Weights of a small GPT-style language model, trained from scratch on English Wikipedia.
Size: width 768, MLP 2304 squared ReLU, 90.6M parameters.
Architecture: RMSNorm before each block, no biases in attention or MLP, untied embeddings, normalized queries and keys, capped logits.
Training: a variant of Muon for these matrices, 8629 steps.
MLP neurons of a small language model. Each row is named by its layer, matrix (up: input weights) and neuron, and shows model dimensions 352-447. Each number is 500 + 25 x the weight over its row's rms, rounded and kept within 0 to 999. Numbers have three digits each.
A block is one neuron, or neurons of one layer that tend to fire together. After each block is what it responds to, as a language model described it from the Wikipedia text at the highest values.

L6.up400:527492478475534493516557463461474513522491494499505469483484498467543510549477495524523523522473530484534500550495517492521483505494519489477507549462477522494466492491505483431528478525452472507534491502471527494445503527511513447477477478512508500555435488511493520456467502485494502477
L6.up492:540484475533541519522493468525456472514522501498522521479497494480507523521479480481467512511473496514468486472490522485513496522493513497505522496511485486497536489475505529488525519520500528488542467499444525514481551466531524522524520521495479477490503482498457532464495476503510485507
L6.up752:523522495518496483518525488463460511511492513501494501451470501473487500500512522495462542520489478504531487490513450464502481504487540520531493545493488506503513475485487497499503469509452520498516485493514520504518479509487516504495519546512488527498454502519497497495500476505489501488
L6.up875:496472511475503440580497509509491509485460529477474498539537495519451493525522516503520479465505490492494508535507489482475472523508493508492486459488539508537468527516488551531531507492490517485502504540501507478506502485514482506533488534548460528544512494500518489511514503468497481512
L6.up909:526529457503460476468481472484456510512491504511498500528517470557511485508536472527496534490511495498512500532463524479527480480512484499502522523569434531482504482470522496494436489499512521502529478544508444496482523507502501499486534565539554498503512514491482501491505492453559545472
L6.up1666:487508490477497518457532487479500427526493536480516499527512512434479484502503484497478551496480489505516470451546509455516500535491451463499504500529475480508496506510530488481519522537492512493547481535508465484460517503501490529513542531509534504477498499537493488502477504511541521488
L6.up1692:517509471482480498492496489484491545516452472509473555511527476548491495472453465479469536517527509478490467486469502482458473505502504557528491511505486476511499512514500495497480512475496516506497495517520533478513445478523510490492500532487504493512497485496492504493454547524491505482
L6.up1704:521509518472476495477548495501508534523471499493520497491537505462497472501498504475514509484486470477452494504479519489478519543541510512463490525516450482517480511506488462526466532508467504509514532493478490503503517473497479531491482522455499552512526466505488472490524526510499486480
Counts and positional quantifiers. Number words, digits, ordinals and "end" right after a determiner that mark count or position, such as end of the season, two years, first half, a 2–2 draw, and the hyphen in three-star.

L6.up779:487484521499494534467538483537461495479477558538537494512498494524492487476452515485531479499508481508475522481510493482471503496501488467476477494513508490514490535465444470499495528493504492495543559482498536503486505483508519510523535505519483463468486506524503511453500487464523454537
L6.up944:492509443488526485481515576468464470503503489531490479492485508506495470513491484549516470489477511475477517446508466530477509483547529501477507491487462506522527460484537546469495538510493530515514494505517499506489496559494492514478484487528494532533492536500510513505484497478519514522
L6.up1002:478510475487508511472489505526476519505513533475492499513479517512491484509498495505510526494484508524520536452526498499473482483542533505538515496517490492555489489522525589497505511505494472516474480509472487467470510484506495535523531538496460480515483477492502506491511577488573490539
L6.up1006:510478496524535481504539478487521473492476518513548458478469503510485504509510483493484482516483483504523511492473522490511475468516483507492485480572517502579568521509512467520538525460451484455450473511488590513451511504466466482504485512470513478515534507502457480508493525451523490509
L6.up1138:525498498515470479521540459469437513500488542488473547515506488528486476492521511494468501483504484518476502474483446487456486550497525508532497552474445505507486514517475474482467467518522511505495482489525493521509499490517521515458444493536490462518493520509483484504516503487547517488
L6.up1292:514512488484467467522533519474481544479531537512556499520498498486481506536458467495498510452493503511504496450513518491515498487486495503541487497536484452468469485488537498454484491489515511471538532464521545447488545486534516506478492476472470502491457514507477549505435514535509476514
L6.up1979:502525465521540514478513487458506499443490495481530533470498500536512528507496457481474492532541498489501544510494498549472464465517474525573528486499516511495468479481465493497483507490489487475506499524481490509477513487462512506541505492534525512499534534480517500524471490502516426496
L6.up2043:462488541535492529519485522537462493504583501505489521499499484543530515546499483466506493524473498526534556502554497485520525500503501519499469493489515496506526522489507514506462518543464550506473476494473514501530495506532524498512482488511502529530508512481521490510517480485507450509
Comma-bracketed "and". "And" between commas, introducing a parenthetical date or clause in biographies, as in ", and, in 2003,"; weaker on mid-word pieces such as -dist, -ish, -ado.

L6.up310:503475480486529480476468493518522527505508475512470485524505490531511499523517502518525507468456508505460507482486504487479539475480507520477481515499484478482505521495477464509479511505476494524498520519523457479538507471514455509498501535510500513532483487478498446487510503504446504511
L6.up486:471513490529547540492543471503486472509521497499510494527514479512487490483506496511519519531471490506498490489472466521540514471509501518479501527496395506450502514497501456506501485500519468473471457536421552463506516508500515503517480549530507566473536457493488459488473520461555493501
L6.up915:514517504490477472496535497528494538519478494499505494486501506521509469526467485502485501485442505478529516516513533518507513484507494515510502455513471478474475526485530520470484495486460500505552463498495527474517486456517508510500508501483476515545560494516529509470468532453483496501
L6.up1367:486534430482510524467520493507491502533461518507525507524476504549475492512467495497491496522453537493506516568485449496457505482491486495508513452514489490514491493539519518509495485534471527525519520534452519493507438494511484504506503519491511477485482495509503487478566479511465489492
L6.up1826:478513521499449445486532503502474533521489470499523467491546484500534498481508544510509520504468524548496466471497493496479529461524514527543471509490468493512493475497513462482507474526469495515499501454446546489499471474513419466476521463466509502450506504464519468493532481486520497481
L6.up1943:494518494520495506500491483528505493496497498486498479516443494533502484518499483495509489530475510507490513506475499471515511495504504502467499506562513482516499493524554485510483476519496514502494538520434480535511386494504472498459503506458478509493495489510514473483475499470466482489
L6.up2034:505543452508492532507475528524515465487507517477586518523437487524507521526460500500507466543519526491487522574475454493459509513488486484496501498511510474531510489508536547494495512540501518503487531500436492497516439514496490463472509493468454471511516472501525512497489516492468458476
L6.up2211:495493438523530526499517530497507428509477537525551489529510525501490485491516539458471507495464487559522494501532496527481523501494485503502477474459479474482509523478532564514515482501473503514470513501481499547518482481456507561483491518519503510495479541524530488523471535548488498478
Section headings and place names. Closing == or === markup that ends Wikipedia section headings (History, Club career, Personnel), plus the comma, period or preposition right after a place name (Pensacola, Milan).

L5.up87:497524501478518507518512480466498507497469478513473528471490465485550492545458473514501514474507514517530526500469535440526497556514536487466511546507488535499519481498499486527504518548498487512534503489515504413470504551447474508489513491444523509491496484484461507487484528510533490474
L5.up660:483504513514548481499511472503493473503512472511446497490486560513514510493494514533491525501518540448535504486516498446497499459504499463493520519480534532514473495512513477489460479516533552479503506494501469505472490503463513523496485495526532497523471487481503525437503456476474515501
L5.up939:502481506496464510448534503486495500457483515517464480485547539536529483541415498526450508481477499490479549489490492507574528526502537460516484491496509491494518501454517530504480521532518452505527508483509485476478491495508512557541504526494487511484497491524511468498505511502540510523
L5.up1242:519499485524519472497501488460506493488480456505492562508555486432495504524510504462504509463461438508496525509485520459522528538495503522485474525478498511505529517486487484537494505518500480474551498486403520449466562484475501530466486495504468517501516485472508502458465541511484500504
Opening / beginning words. Word endings or whole words that mark a start, such as opening, opens, launch, beginning, establishment, with weaker hits on verb suffixes and hyphens in compounds.

L2.up118:463474486490484429476538494515485533536490475491501538537475508479459480538455519488531458480577488478457515491494517504513494539527496479521493505549547506516514529497504537564514514474482495521507505483492520511519437500459501532498542518531532498501493504559482523468497486527515544532
L2.up806:504510450536489491500492540488514525465515507489533550511515442518481517555501486502465489477492486497508509512508511533494489507545448529468513482506472504545522497533497525518438512483495489524493538505459525505501514506477480509479520518504479498459478497508490514484530517458535519518
Sur- and mid-word pieces. Mostly the word-piece sur in words such as surprised, surname, surge, insurance, plus other mid-word fragments like ur, ales, ag.

L2.up93:513533514492474514447464542540500526481480526494476499479496559489529477542511450490512497513511507503522491525516482537475475467496490489527489533477487516517496481449522518499505467497521489534550512518477510471500508505505518497506517503529502462544553513531454532491482499530531522535
L2.up741:525507495476503490465477482480503498504516495494476526494491527516515491564527473498441555515525523501507542493487486486490492533486490472521520494581513447496484503546544460446417542511478504480504507510540557475510493478501483521515470493512506514462496487512490472528504558485545556515
And before parenthetical commas. Mostly the word and directly followed by a comma opening an aside (and, as such; and, where…; and, subsequently); weaker on word pieces split mid-word (exp-and-ed, dr-um-mer, or-bital).

L6.up152:566486468475564482516453478476486496519443520472499531553502492477465512538521476532540529488493481468556477483496496516478466511486423486490515497496487505475478519541531511496509529492512503488492518475490516480536510452529533498484493497499478524494476526454536524524452527511506480469
L6.up172:517497493493528515448514496463513510520479487511468482468512482497519472530485457498471489500526510448500454504477537535558482506508528506503513471495487493514512503506523502500512505485493489502489479526471501465490505520478488485537495536499504481558549480488457474488513494468513507506
L6.up468:508465495548524521469497515500477517470470496484614524511477489515499475515519489498494533536448518480473491488517500498527543512497480507524472481465518483451498516491516500495521519472513504496492494515484488525507481463481457512476475504574511452509490505488544535508445501533465495502
L6.up599:492469483522516469527519464536461497501505503498511500504483510507493492499488472489529493480477505486491475525478546531472519454520530480504491484508512494430500506519467469474443564489524476483562550518514474496534500452542442481500487533519512534492459489495552500491489514465558484508
L6.up654:488517500492522491529476504506503515511513507454512508488530489515511513530449473519502521502498488476510536521495500517465490470524486526471509492491532530484466527535484524474447496482502521494489482522515499498474477508503488458481505495467467539491506526510488500558475474509520551501
L6.up1039:499495445514552532503488497504525449473488485511465526492504523514498500499504504460487553438487487562504500485479477498500455486534506487510498471514507540531520525491519480503536526468515493514450489478498513499520523510496484454522506525522510510501510473555510487509510485515505494460
L6.up1372:495501503540514463516498553542455493489518490465502529512468464477481511508486511532478500531486508504511504459523504481546481456539466520563487505483488490509489508513489508455503527503482547500513545513549493485526454518522478512489513517496482519491524484508522498478494499501543435538
L6.up2286:509482522531484491475495507509454496481438493457505512511529479510468513501491488452492468500549505511537507473513505484570486465529504487524493499518528517471491537482527497512470526471491528494457509510513493469533540484524520497475488526504462515506549474528501519547505509488494496529
Mid-word fragments and separators. Short word-internal pieces, often "om", "ar", "ym", inside longer words and names (agglomeration, genomes, Ballymena), plus table pipes and list semicolons.

L6.up226:512505519522496490499474477458489511543487538492501464491489500502486460507508516439514513490497497509478541520472436504476463514515483533522467502502524540498492498489508456503468453542461510511486524534488482497437505498503489480518526509527509486500512525519506505495531488459487485456
L6.up471:530520459522470489490467531485450472494497493496470497530474516518512464464537471470492462496487400538470520543513503526453505489462496507474488514486560507525490472513548521487464492454516482532498489534499467481491511579478471501484507508483540526509506487502520435497502507499522491543
L6.up585:445496479501510501502504469509464487512480427497456513473513495497528517493452501511487524519488506475506510497486483517504528535518514496458477498495490525492531477497504542490532502454491504503529524500496503477500544478458480528511502512546529495479544496526494508549435495515530480541
L6.up620:476490507499516480491487518498535515529513509509450478523470481510481560501511508506440492516530413536507495449491504513489505509494519544488482483502509489472480501544540465518451501475540455550549498503472569437541491505492477519494519566566495517507551487485494523477514473451490514465
L6.up1186:496480507455491534469488500490461482535469505492481513513490496508496488560536507493474483529529484473538538477481502532505498500463497504505496498524419520521464454489498521446500512506517511532555449517541505417543509538516511493494515506522532503475514468515518498494533505509527477489
L6.up1466:506515511486470530483473506534491531510432513504567490473477464469495485486485507545471502472504500491492486546487486489459513481444475501496493497517507468475505474474498512500486524508554508502503475507500531455495501519495487500514511477501469483490517471471514492463471520526519519503
L6.up2022:506496465506525469517482455473532490483478491505483502494530476515494464492516478513558485465488503497473484507490520519466470493502504479487499538501448476519527536521512480510473516501541490493471490507514472465493522520527459461524497493478494515479544509497516447552510509471525494501
L6.up2126:483540519481508512524491486480487464518498498518492543478491515500531482497548532542489482527473456501524486550469492491519532530496498540480489495490460515476519495559454474509500471481508510519536500501500488484483456518541501522474502511502502520511470541499476480552501492516500462512
List-field separators. Commas and semicolons splitting items within infobox fields, tables and lists, as in 6–2, 6–4 or Serial, Uncredited; also some verb-ending pieces such as constr-ains.

L6.up370:479469511485491534526523472516547497477467489489505493486504496514492506477466456507510491492523511467471539471537493481523490529465484503548487528456464480483506461530498492554535471519510512503514494484500513502487488522516511444528495479481506504504493480468520485490491499519547506477
L6.up378:491511544495522520511535506512538516504519504569514497533470515505517480474496496499475499503515452474475503499545508513462506523536446507500480466492469503464511486529492475480516492520498504514473470540505516442514504556521513489473503489438532531549465502470524508557520518511505511515
L6.up481:492515510505475481513512507526517436498488489498484526533532525446524504484506457462505476481507482522485516476481484521549492476485475473517521467494516531512498507539503493518502529500539466476503540536520484505500520473514499525473482500464457510497483438485517502465483518552505551481
L6.up839:518443514479488468495497494467499508431536511532496497492447498503485520502507492448509458492490484500512486512535521531502517495468482491457494533483505506497515473500489561511537503503500524478503476506480509451546493499484564500502501531490474514497512492501538486525527508529532510504
L6.up1269:508494492495531507527489473491531486534476485498545486497518565527527469478481468454503492456522491469511513511530533505497538486443478514524463474494454507469530503468550462511484456512486489545503500522467486459525506544489485498498517498429543472540474492525477493488476484561508552480
L6.up1618:497541530511521478537537477481540488545508476492503554506536507522516483536452483491497493448467474488527479496505536500490466483503492537474525515499507500516466560492507496498487501508514513486497491505493528516489509519496497512512503505495482475499514467489456490501452519493489467503
L6.up2216:535559514553444518560468492473464482542506521492493477509526520526517451492484488460492529498492507522531507474480463491518499483513514511503494508515494516444520526515530473504482511481513488476516508526503484486535520523520479516492545494487518500499506497519519486538512482448507493485
L6.up2252:498523483527463492497466515476501518455493494500506511505528517506495495479510531468467481523500514494451464521513517483487502500521523545503493491495495517562517518484488508481495481528475500482520477488501463490478461518505454477453501485489480511487538502500443519512500464493473495488
Mid-word subword fragments. Short subword pieces in the middle of a word split across tokens, especially "f"-containing pieces, such as fiv-ef-old, moti-f-s, forti-fic-ations, hi-at-us.

L2.up511:526517539513513476559460489472511492423534438543529502520489512522481480490520500486489519508490504512472526513512497517480502556546521481519517493516504470447526506493440491462527507513453490515492510505513477509470508537471486477513511451495501496501460500494539496540480548468506514474
L2.up1427:513531488507519523517540464481484494485471492542493462502480519496528451524530499487495544524471468476531477481489498531513507541499508480527531508521494483514513486533482475524497539501504517534508496543541528536540490493477470500501459466507532503501507529513511508584469521462518529528
Word-completing subword pieces. Middle or final fragments that finish a word split into several tokens, often just before punctuation or a suffix, e.g. af-fair-s, soc-cer, Dres-den.

L5.up143:474511495523524544488501511511541417527477507508500471524473504541517481500490514525481514471497529512529493540505487515500466531480513494538560503502504480522479514504523528510505507483474498522514504519477477538506583507460497518479509476506510498488482525485523518500509464489513435483
L5.up1568:529537491471520494504502512462475511563480496504524493475470495485541476484460498519536464485527520553522489475467492466505547530498520499467492601486513518497472490541522467522508493490518471535463491485458517507466524480462499512474448486516526515476503498471507466479468513437547491475
L5.up1966:468470521496470486499511507512510525523537540469486484559534498485506475519499484505501524525545507498506520523495482482514506490475498470500513460481457467550491515525488543524494506470480480536491490415525490484493534513498497484483519505485477449509464514476512492500462499511562517509
L5.up2123:445513491492475506468462516506520487538508540490490534515463530468551524486518483544490489460532511507531504479492498453481506479508493486464463537508499487523483477530491533490507496524523500556472480490460525511508498486536480502497517496545459543481511483524502530469497514493515464514
Separator after numbers. Commas, and sometimes opening parentheses, right after a number or year that separate it from a following number, as in year ranges, scores or table values (1994, 1995; 6–3, 2–6; 7.9 (46.2)).

L2.up1467:512513506511506515487460490508527478512497492535488461483482510505507497499466490440506544514539473485462453510567549539489490476519474514491511533552513492509508485477539484492531521463484500471518507548511485503543535470523511492517468495527507510520519476532502508484499474480505526515
L2.up1555:506488508495475454479519488500488538521489477528516518463481505518494497484481506526536493424544491474493517515512493466497509464493485489522576556484513495561515497476498524462505483524551547513452501498473465495501480513517496540528490495504515446537565450517529483440484484486459510467
Headers and mid-word pieces. Column or field headers in sports and school tables (Division, Conference, Grades, PCT), plus mid-word fragments in prose, such as accoun-t-ant, acc-ur-ate, reg-ul-ation.

L6.up340:472469480492474521521526490502478494489499506467480497509459520512544479498519496509493519533510527454506532515522483521490491520471528509531501497574504544510515488559454489538494473484480501464455495478486482560496520513523497537512517487487501486532472521512502529503509522502511496486
L6.up349:486470472497562471545512567539505499532556481524521472484500483499463485507484473498513472461514517521460471490524466520498515500533538472491511505505492507499509506479497480507507518499512505505504518513479477505572478531517510516522495526493538488514507520519516496527519504500493509496
L6.up950:507481531501491509508504497434517513498487517501481494483467494517488516497533482444499518500535505505516483505496499441481524501519498497518513500511482515490495506500460512492450487482528490477509502462516539490523463457461525543538478507511440493553504460518506505463485511478513486482
L6.up977:474513439505499503471574520490537494509527509485485511480525465522470516493530520481504497489480470517523523480522454482513461459466522526525488488502515499494571489521513499509469504502475518494484464510521533531494497527506511539501515476477463493521453509507477482486488525496470497534
L6.up1086:506474461522483528472475463509539479487520573472510529496480547522564501490479511500503480502511479465539501500489516469489503498500507504548488489529532502489543513511536483504507529506536441454517476512502526489516501501533512507482501477492483512502460500526491520530506467458501484507
L6.up1123:529476498515524522480476516506477499493480497502487496493490495522502522503505512446506480507472525545456485507516484477519500501481500513484461527515500505493493486547483501503507493505492444504469525538469490513502512524457503502515548481514486495523484511511448479470502529499538521513
L6.up1209:499481515507506445485507494502544516482506493503448487493501466515493473511506535496537500448537520477496497488544506498498484488476482545553510461508483517501549523483455488553547458512494503475488481495531553520504447502494520504459501510491445487478487477529502499480483489458508476493
L6.up2002:472480489470539490531465520505534541486454483491510579470478523526461515474481485510525452475529467551517520528507491530510563504528528496493515513496496500493483520540494493507497488509467515479488485482489544496501505542499458535465516495463532487480482467506478525474481563515517491497
Predictable name-completion fragments. Middle or final word pieces inside well-known multi-piece names whose ending is then predictable, such as Madag-asc-ar, Himach-al Pradesh, Agath-a; also the comma in "and, around…".

L5.up537:469461474505498532505476521529471497505525555484464539506544498524504507496470538525511453473501508491516503507504515494464507490469521521499485457493517480519524516488506464485503470490494522463484489465486510487517442504488514466504507515538423502531493500468463512446535512494502480512
L5.up1087:526494448514460511496477496480488503486497474527475445466522504474499499530425467497501440507500505499486482465424532425491474510506492537483509507533486460467515523456527494485503483470464482501503471516483485495533485518510534521507506504479482508439437478516432492506476511554546534493
L5.up1300:488477513516440512504489464480475477499511542470481507503512538498524470475508495533514510426502506525464550494467508509509484511486498511525512492488518460476475497505519507459481447546521550489506498480503509475517489478487536494518476515460494505460531454494479494478510502520506508478
L5.up1680:479538491513492540516494551509486516507520470472503488492495476484531480539496478522516517534501535484480509548491505519505498495497494507486468579519474494489514470535489475499515492502455500484517506523482507481517511500525482501464471508474465542509503504475478511468477507463551482490
Interrupter after "and". Commas and words opening an inserted phrase after "and" or "or", as in "and, in 2003," "and, as such," "or, in other words"; weakly, scattered mid-word pieces.

L5.up240:472496483497520503495510502483449523506482500503504536497455502446495479488462480461493502506469502510481486485483511491446510461526488520475493508494523515495526493518510531494503521509507502506537526472500496478509458484499476434510499472503547471504560492494500544491445467497542506520
L5.up501:489484501491524453486525533502470466513527454481462498498492498478500502486472521497530468476458541481477486463504487507476500516487481494496507515514522518495501493475482471491471527498523509505560527536518498502459495557494508477486427500518484523521551602499490517495470493481490503479
L5.up1045:512499512510473451469548547552498456510502491462465498469503498488516500484514496453491484519505523489514492544528492492482508521495474474542495515518502521514471493521485490492492480511479521454451494497510454472494512520498518500483466487495499496497538535486479479485480495511481530525
L5.up1158:484466479535481465524504469497471435508458498488468456524514524468508519490496480512532513471491487510518490540476460495488482478545477470461524524501499523492524482573491476452512492490512469523483539479484513527534514518507483448505486455500484517534533504488430513503491513454485489457
Nouns in institution and place names. Name-forming nouns right after a nationality or region adjective, like Chinese University, Dutch East, Australian Air; also Africa, Scotland, and mid-word pieces (gen-om-ics).

L5.up235:533512514505497516495510509474499518451449564469519533463493481528487531495431509525489544432547488492527511478484505537486468522497489484519477490497511503471543517516516477510478508483518491479462496510507517509553512491458518509502524510503460492524482492488525487473526526488505493498
L5.up795:498514489486470485480505517528555494515517493476534506524520484502493498506475531490492543527480500464489496518493538442493459501487517479533488480525529506471494474508524494494505488461497542494416547526514513468470533546501420490532504530498553502544515480485506517502500488483487555503
L5.up1481:525537515480530555503493522512466519529490496518486469501490490490452521497512518500503478456508466454510501537487446517522505522516520486500465520486474524476513543440550467532439503502489481517483473486504530496530454496488471532529529509529479532498486473518486532488485482465522510480
L5.up1620:495508495478509525500512476486500530458460460523521505494491491510518480505516502501496470442490502487528532502487502518463475523479482483526477508488488500556527481484467513479504511474476475568509461495510496512464532501502490522489517475540523528518500465500503526490498508456501495513
Infobox dashes, word continuations. Fires on "- " bullets opening infobox lines under headers like Government or Commanders, and on word pieces after a split first letter (c-old, C-ove, M-ean).

L5.up929:498497530484498563484523491501518521445512452459518503473486492509503515468511514545488514485470479537481492452485451468498536493491472516481494494490540484436581468439469552511458517500486489504510528478503533502553493456514453472541522522488529492524473501518521506537515543507456457512
L5.up1400:510519460521457530502487521505511521516509463480478533520468508522486529511521516487499480525526516476473497482529512508577523474486508490491485495511499487529482479484536522501501449470484517503503525517537515533477501514490439497481536508488506528505544469505568488468513489471487485539
L5.up1642:478519496555496527512501525522468460479549515509476528567518500515504482497471516464492492520502522495519523558511506536484486489476479496539490545512541518537476476493492533482480466482495519494493554485446503492487502498446457488497506517480494511531513503462491500524572497475502493507
L5.up1654:497542447542506522533495545496518464489490634475528548507473534508477501551473512469492502512468530493493511483529486526491507499511488484495507494527528495512559481455470554483499507518480516507465505484492476490504485481488469479522527516489499450470485509505512507498529505519468490478
Section/paragraph boundary tokens. Closing == or === of Wikipedia section headings (Career, See also, Filmography), plus sentence-final periods ending a paragraph just before a line break.

L2.up23:505444514469522507508482476502477484515494488480518527512479488439513520515499526488463503505457505513507481494521497514464544503517525526489512568535443513522559482571470476525502479541496542490514510507498501441483484493491514518502486512476505494448549482490495487516479486498505485492
L2.up2113:512493483484464501476492474486492525501491517465558497545483568483484497498479497501464485541484479482484505502489500513477475466495552506527509536488496428471493459533531503536505482522512510492483483499539466475517515480510486520514494505464543494457492473504528484526487521444510488508
"end" word fragments. The piece "end" as an incomplete chunk of a longer word, e.g. endometriosis, endorsed, Superintendent, Nintendo, descendants; weaker on other opening fragments such as sp (span, spite), ex (express), curr, refl.

L5.up262:530503509555453447558482515487538482515506492468513494525486496498504496502499468508467507529454526485448485534473538514511505494492502489521483547491504526484535484482501516513510487529497505520518452494480478515499474475523484506495510534508491535478558483481522476546533510480515505509
L5.up436:534517490520468510520484477490493433508523499517518499482521519465513514500523502542470484524490502480511500509446536415506517519528511514465564494490507479523494531496486511474503491493501531504471517489504533509520494488499505527482509498484511475444455523525519481528477523464522503519
L5.up813:568449490549431495505534487499509482529525502470512508511510505480521532507488499477489509457479512481481492491448540504437516564519508504494517504491505475472476503488469493471527505520491522534506530494478470538472516525470516486460551512485483509453483505524496508505504488448521495471
L5.up2124:469493483504480526517476498506539443504505477524512507479512549460501514507507507475493513451468529502542486476470489489465515516502480463464521514485496466508513518508549489513504479486473475520491508490531527528513515524474504536478502500494521524509468515522499508483487501481503458451
Start of multi-token names. First word or word piece of a multi-part proper name, like Fe(z), Ser(ie C1), First (Division), Second (Anglo-Afghan War); also sentence-ending periods.

L5.up42:435502471499521497443500558486496523426510506530515503496490533504542519486506518462486483512482504481486530487474464519475463490505465471517490509525511508515529519514469476500491485465457472535493520525513470492499526525522519528488515517482532529525521472519489538553465479535514492482
L5.up672:421530472510534499487497543521484494473518496499523492494524490492499505493485498496490479517479497523494525488519461502514489472545502505558463477497507511509505457525470493509478477514470530467524516452527476482528537496499501510490502510465498501509467502476449481454528490530497466474
L5.up688:484499544522495484537532508544523542504506524500521503533487523518507489476485483505501505507474501502551506540477501515544512487527561502509486482508470513493494468553522517527468507487480485473504491488496497530507526531472477542503516471504539513528485454465495495528470544508494518488
L5.up1111:542449508507493462504526490521495479489511515488488474495541497502491498484520482536473447449489494513498538518514451492515462498512524503490509537493522510474523528482509472548507508514498487499491499518524495484524513486489506511481485537471479524489484485505463532516520506464481466515
Mid-word fragments. Middle fragments of words split into several tokens, after a short prefix, such as im-prov-ements, em-bodi-ment, acc-ur-ate, Comp-u-ter.

L6.up116:503470522460556531497519523519533478499551501493505523491517482552492488477525491457483474488458506454476529494470519525495520589505513513544514549466443520505484442505521452488521473475509509514502519527475512483475467491510486482498519514516477461507472485537446494464492488487543473491
L6.up123:505515484487497486484461519461496521506514483502457476485486506507474460509532500485511531471524482483519523499484517497523483539496525491535476488504507479495476529482491444482507543485512485515446489466490499504486511552519497491526484540517467508492505472502513499459544488481470496487
L6.up148:518516517488523504516508485470454490433460519486481490493540512484522527487475553511515482532499470472487510495456471508543473449509494502506498546496533475500470527457506478496457505488517509498498520467477548502552478501525472495513534524476510475487529507518500509512484501485525520512
L6.up168:518470487525485508519500501483491504536497505480511504518521491535489474495483417504510475485431514536482518503442505508484497580505523508514522527508491546512477478473509458541500464509485482511513497478540492509489468482495452475532503490444484496513526496492478494477510488480521551490
L6.up945:509560481482511475540556494490501504500506494493489520473481471487526466505493494453479467446486514512524496494489521545553494541491485497546534522505472498525498526494532458444495538490498483492499503492479524509542468510496449466496516502438497507511497487490476430455492517476469528474
L6.up1446:545480526491509458487468479482471499503526483526513476505471529496470478501477470504519504455483510535546509507533504469481427472529494515509515501489538510496483498511483507476528479545471425537514553493483504463502465507489472532519518490552470511481516472513537477494477485524492487510
L6.up1479:479513511497480528504541504469488457511474507494503466488526472461493480508483482508473505509469516485515477482444498525576491524498505565499490500510454535524469521522495499498510494513447519524508478484502527508509473488495468476507505509447514478499500531509497498471457502509552513484
L6.up1835:524488517483505446515532515474481493525507493480467555496512521488474482487537536500497479493499507516496494529506541476493522492481531473488469490498458477523516477524517493467510456483463544491505525422497489502498466522512453527513485514520485526463490473506511496544517505498530463495
Weather/temperature adjectives. Final pieces of adjectives for weather or physical conditions, mostly before a noun, such as cold (weather), warm (waters), wet (powder), Summer, low; weaker on assorted word-final pieces.

L2.up608:505496494519460510499499508499500506531484464491515489477501481491566516489535502499478439494469503593527466509494464511539493528473481516494491529521541497502510531470490497515490459505495486468466525498520515496502529507462494509514536502455486494512522473492514468506477515488489495507
L2.up1844:485489528481498499528543501491492495500512478461509485507506485468510474524487475519513502519495495506531530534513479475489510459499529459566523481506526512514496530502526512475433503518503517494459482466448506500540469525495494487535476542541458476493509525449511506511437474490476532471
Split-word name endings. Word-piece that finishes a word split after a short capitalized prefix, usually the first word of a multi-word name, e.g. Col-d Chisel, Cas-h Box, Ab-d al-Mu'min.

L2.up1847:522455503507518514486495510519491511459508476506507510513520503528509475517459495472516509449518495472463535522531514504485517501529425490512572519514510485488530489514547498504483491489491433531518511467495525502517565484534470496471502547509527494524515504518530523465427554516509508487
L2.up1857:510485534503471488451509471519484485507539495522484501494457508489483525506510484524506527475526492563499556502478511541516512505483527471496510512501514502535486487505547492561493495511526466460495474553539495479489539527498494511430497460493472516515483459500496525480456541472499501497
Name-completing word pieces. Final subword pieces that finish a split-up name or word, often in tables or cast lists, e.g. Od-om, At-ari, Jess-ica, Booth-am.

L5.up423:517516487511483490506502489479491484523482476500486482471514506521486492533396509537459502474454527482540450501495490511544501506541468530507492481545461485502527450514473529466481509504517519460500481499495512526519542490482503516538520564524491493501509518506483521476538502497505513474
L5.up696:474485499506495463494512513495480533475491511497483496538503499498486479510458528507495512511461475489514511484560430522473503520524512480501505507476469531527491453496517488483502516462532486530482511499488477508479506499448499478495434478530515467483511494485448536524483468514503516516
L5.up1312:514481485481536474501528486466469513488487533503513513459476514511520509483516477483467490473477492500446540476483477524476510543527491511518486525490468506490461504520508530511527476498462512524493493494465491518514535485513510503420452481516493485505512493511496495508498520494468489502
L5.up1624:495514511518491520519475479477472510513471493501486522492532507527514469516481516489488497510512519495512467498524503507480486496508538524494579516504499505512473492489499450471523466479510511472486500480492494506503502488506473495479492495528499497490485524514475502467498495499536508514
Word-final agent suffixes. Final suffix pieces completing a noun or adjective for a person, group or affiliation, e.g. Method-ist, Protest-ant, deb-ater, econom-ist, Wesley-an, plus head nouns like army, people.

L2.up274:501518484484504510477524530465460492534497520464514492519455527522489529491507513537491519500497503503507491566528552521538500487473534497510492489507482491474480490486530469493474492458493543517463470517507506412504553483497557543492502482476483497454557510522565489474481500506518500499
L2.up1568:514475490491495504485523518535477481524511484521478472518513483496445499473542493497496486514464512535528516547543466501528496472461493516510482602510480530493495543481493490502450497496515528542491485520508482477478531497509496452540525531527493453510535462523492497529519518509444512493
Comma after a noun. Comma tokens right after a noun or name ending a phrase, mainly in lists and place names, as in "savings, investments" or "Birmingham, United Kingdom".